MLP neurons of a small language model. Each row is named by its layer, matrix (down: output weights) and neuron, and shows model dimensions 256-383. Each number is 500 + 25 x the weight over its row's rms, rounded and kept within 0 to 999. Numbers have three digits each. A neuron's up and down rows have the sign that makes its largest values positive.
A block is one neuron, or neurons of one layer that tend to fire together. After each block is what it responds to, as a language model described it from the Wikipedia text at the highest values.

L2.down967:485497509494467484513516506521499539515546482494489501459491476494543536543485487510478461498461514479505483492508498521497483502524511473469447495516516502481547528543493523492511490478470528504514498495487514519522502498526517495477485474487513467542475508481508480514511501529486494467539506496543522471461490492496493522537508478509501531465505507486465496536519495461512465509462
Description: Word-completing suffix tokens. Final pieces that complete a word split into subword tokens, especially "depicts" and "depictions", also regions, cards, matches, exits, applied.

L7.down23:505498489526522498480496541510507495524471509501494523482531520490449517480541517462488499514466494514515512492487511562498475466478476526493457499486543461505545432504495511545523486496521440534562476461537497473492501466499530487496507477483524484490494509481521528502520461479520500506482528478500465523528491537474508475543499510509524499494505479469466478489541485501458486498501
L7.down125:516452492528532533466500499478491530541508552510444507509581492489488506509508505499474519498491517516479471532464486495548494486486499511509494476463531511481506487513497494474481497521518504555523558473528514499481512501478450499492475527481502500486514533512512461503520515483499507503474523508517486537496504499489483456496487481512457455495497507502469515490497525513494519517497
L7.down138:506480510516488469479456469526547492529500511518451454535509481512538490499479505527518489502478527480498504491452516463520499510478540520499538481476545476459499488524512499512520465503499520475504494496530509496513479509460462508503508510532502519522473461514496499499520496486509457528486475528452515482515483474494533445432446473494509556508463484496522529509522542540506515526484
L7.down379:490490487534540522527495517537522505493484527527501521433481489467505493508489520520483483485521517499481500535507450504520502509487475478556478495508503486504482499525483503493463485453507513522477476508512555530482505496522458460492545479501520524460493497487501479537507476479487522532532513516546535548479522516498514518514557483470495489510509491471462507529504535514479498507484
L7.down642:556461505530500477480504454498539517465481532492497529484504523470505455480505529505538547484489560487509529485471501499485521499472546506495496518486523537510494521508515476509520535499526515565477484515513551503518484488472539476471508511494501501495492467499488517486528439504468515496511468495509478479508477538484501566501526504481469536470520501517468522513534551503487493457512
L7.down899:468485481525517501511492559488521507528476499516480510490527477463482513511504474559496512453532523505509496481499506481524474498482510478539481511470529498485494515495499515484481473514501499530477517528464521490485548504498423493496534459473491493492509493529470524507503478500460509488509504490464480540460512481500475533510490483501502469525483545504523501506496511530459491509539
L7.down1102:503455498509554540472486494485544470429526522526499526498507478512532498519536470551488520488528504479503475524501481487540482503493527480503541478483474498470448510515508486516508496492517545498513513483513464529518455489431458530496508471519536519450521502551509491531513485542468546517525468507473509483522506521491506497490456514435495525480493539473516551486486511491498514521510
L7.down1128:502499496516508477509521463483528544474485524504469488484500461526463482529473466528461511514537493489523501475529499498527486495524553518485471523507522538501491550528531474475494480486486502502529494497501463554503497504478429512457527517527537556483480504506435467515521513483497501509485486500455499495521506517471514495478516516474480501455500499512519462495491506513486484495503
Description: Noun-ending word pieces. The last piece of a head noun, often a suffix or plural ending, just before a comma, preposition or verb, as in achievements, circumstances, delays.

L7.down485:505499500486472500481536509504507540524505505502494514481514523503525558503492518486488509519510498506512545522504468519532491502518488494507483445541466535484513478523483508495483513468504449462522506546496529465512512549430517528516501519536502459484484537481498529503473492485505498524526535522494472485482511492500467530476523492520469508484496499452424460491509498518481524450529
L7.down511:488520502519425470537405500518461470492521489493529567498495519512499481465453519478513555497503501493531478511479489498518510478477515514527466524475518498505522500514466504491543508520507536479536438483476447506484491505462504484512479470453496519486511499517487492496497501487474474502465504449480494498504469496520508447512507480521478488510500486516518482512545545485526516486522
L7.down529:507518482525491504472486470478448509486493533503486543464493495523489511494507507470457483495580478518491518458484543501470502495482476510460466448465489525533463513491502496530487516489540510524511536484506517527504570494499504480543492526514520513490511454518466493491471517476535484505486489469496478521509450503519515438461510492450500491534492482548508457488536516540536544478511
L7.down751:530463478495501537483494507482476504505518512509503495443493460498531545500474485526470491550502517509503476488539489496490471477535484519494501499505542546508475510500472519490508546495469487480513469473502484517513538485513521507507494451479514523487516512477474488540505559534477507517506449462554562478503526487484463482527512472502551499525459474451499517522521471537505477468523
L7.down846:505502470494472485475510478514475538515477512429488501519500492485506521524488504526519498518532454531500476512530480490466474473495498483502476495523545515496476489511523524498499503477536512519450454505536494477474491448481486502455565492496522509508480489519527535464464436474517483519467503497507522499510506498486491579533528503522477517459501515482497544486505519563537492489490
L7.down873:519497512466512491463483512499505534505524484471468471493484512513479487517468507469496504490516516486506537498488486500512481485508494529490540508498501527494519520479520512455515482535505489520428495548508557531525518472521531556483467505471540482488452518510504507500517485522451529514543489483501501546494495522514471435456492495565500523479551499497533484502482468466523470471463
L7.down1146:478453547500534485488515499526551555480504470515489513478528534503495514479504486439508501507503484481492550484514519543449507493551526525484481508513500491536523489486517473479533511507485519492518487545505484504493518479516525492524480516498520462503480462485512517496503472499496516512488492519503495495500512464491519472512545452538509507470454523521486487514526517482506466524482
L7.down1201:506512481477493519491495506491499485501507516492433499526510560529478511526510469434472493518524498519519501479513415537491483503477513519473491489517508484483518543511520509488521501494521487483488545503510448470508462486556498479528491498489500498487456482534484506536499510512514511527509543463491501483514540492535513487521509511514508519497501539511494515487534499502487476503503
Description: The/the tokens. The and the tokens, strongest as the first piece of longer words (theory, thesis, Theeb, themed) or opening titles, plus ordinary articles.

L3.down179:531504496477531458508514472485467493534485500503509487516545536530493507496508528483463495514495516543455514494500473517523498496524503513482492511492513524504522493511514489529546531428518512509514513478533465522523509513511437513480527510494479521519531497484486475512520528522496501511450486461452491531471511527482540498495503459522540531510500521529501515492504497516448505502494
L3.down342:487495492502517510519510490548494490540463536470478522521461479471487510473500538488496516496487507465505461546495461480492513491482487542500509425494526491506538514496467505495490471430534473541518524473491516500477517509494501456440515468523502488529540533462495503518467474523515531465506518529475495480512490490534515392502499512477500470450474486470430502480498499461508512514522
L3.down475:495496501461489514515520470461499507443476493522486469477515490503495497511505473494482514527544486502534497495523505515496500463480471510494520508493498486468515541533504444505506507502526474500528515502506512517493509524511495426555543493538456521528474511490434480491507537494575496553513471458466488504501489495512533479498547508446480518496444516556534520496492486516482486500519
L3.down618:534513449491505514517511536510503480458513567488464509483509502510486513496509479482489516553500493532485506532472464474497522498456509490480463506489495488480474509511477518481533465506473508496517506467528506512486519491507509479482535494521499485533463511523511507467506510477521496515477504507513518527499459496473504496519508509516503506554520521451556505494523527507541489479549
L3.down767:524579483505484514508498508491455501453496481497511480532506524496520485506526508485538572494525493515456537517507531523536511502488567490500494509495478488519488566483545504468504510497495480473502472503504507491466509498462502481507490503482455555476480526479435559469468529498502489495493551509516505501512495516518501522515513458485510530472485509510496508447507474482497473491549
L3.down808:534474528528465462523524471468503530481483505496487491523533467554486488550514477435517512523521490505535534531435536466533505523514513505486488522473481484452489498503523517459505483528512502444506533547545540519468525517519493515498478491481524483490492501523471517480495547478465498537512498505497498506509486495469484511487487482520525504513510465480498494501509510462511513541535
L3.down1174:492517529499472504497494508496474517448496540494528485460516437503542525481503530493501512503510503491527489449482505479488490496469516497497521491500494522504512497503481462531533520480532521488435510465476527540503501526526486536528483499498540535513491480479410505458502504511503478511540466495517501496541473508504481479457484477495464502492495503493490482519511493507530477535517
L3.down1195:492487533481496478526486501479510523509482473454478480496510498506494475544548481482504504537513509518474515507510493510485525501499458530495514481520525476509530535513527460490463522499477537497500453518520525497500494522519463499477477463515502498519503523546478450546469502513468502511537475472539492518471493489518477466505474481496488490508470481513501503474424515523532456504527
Description: Phrase-internal function words. Function words that are the second word of a phrase opener, e.g. the in "under the" or "following the", "University of", "not only", "so that", and "ts" of a sentence-initial "Its".

L3.down174:496525492502494492492523531511521492499504499489516502458506506518496466543484513519497482493537480541484490548437479489485465530466510522522488514459498485529528495522476497438489551485439486497541531517479514492465498527502511492501481544537526526526529516516521506520484488498524510515498456514519488501483476499516517500515477466455499559551511476491475468466514486508526504502492
L3.down233:501507512524459531533491529500496527518556504498530498494500494445464507507524519528488501492537494505470556491497472487572528486514513478496523448455487468523540480532505548459494477524499489464496517498499510494453504526499526529525501496488511478505513482497528495473480502512470528489467499490521570481521487501511500462506488483493509479503455440478529501482474547497522521517457
L3.down598:502505489515531509516481519483532539499499516498498480515511487504501513507492532547515443478474501469494482487506487513506481518540493509506530508478506455508495533506492510490491495483498527505490538499489464485529528467510471476501508507484492479521461519518516451501499509505521516482532556509498492509508518475527473501481493480532528492525492493484464506474474526486519499498529
L3.down645:469488479493528492509520490501478498484494459515522490501533487471456485500485529481448519527550553492520494467498487510438522527488555492498511489489506496530519547522501535491515497490507506475485499494501497494501529464492499478536526507459484458503518457510493458532470520493515453468489493542458499497471514503505483502525544490496536533520526535479489517509487477530524530504503
L3.down688:516501482476517521480524474453493517492564506465517477517487481520526484492474550565479507514492505473511483466481492516476510505483513507517510510518519472495500466500507490508534492481481490466502483504502479499547478519520499501487465515471483517501542522443492516514491520469543518452490505472502529495533514506498509525477488486486449477514544499536487513526522503510493543510497
L3.down1033:515484518467495504522513476550540451503529483491506507483526456557490520562536521489490433500462465531519509482523483509543472477526505461484495535509532503501476543524546515501487494484498541519449492527491491475505513493542428517506479494517491491504495523526475518545525511468477511496503502486526496468502471466543466475482491532528521526555477499466522474463494513507532478519490
L3.down1116:496525511479507507467502515534520494511486517513508512471486538476502478543479511529529499465494453474547501524507480501483501523526509464503490511492541462498516495499460528522496476487488500500448518480501447516523527491481457504491521508506493458491522527482495531504468494511543522523505545494514491472507498494482538480471474451500499466514530494525527497480436489522494499507469
L3.down1142:494499541541522501489476479493512517488459477495485497480511526516458477519518513546497480470475471508487532522533486494505528517530502486494514489521495488536522498541523506506515444464530488532550512485499512481533494493493492477492508492498548485490525515501496490544475503473510450460518463489474484477494483520489523524490491497512462508520524554462529502550518499486526506497521
Description: Noun-completing word endings. Final pieces that complete a noun, mostly plural -s/-es (charts, posts, 290s) and "season"/"year" after sports dates, also perh-aps, inc-ome.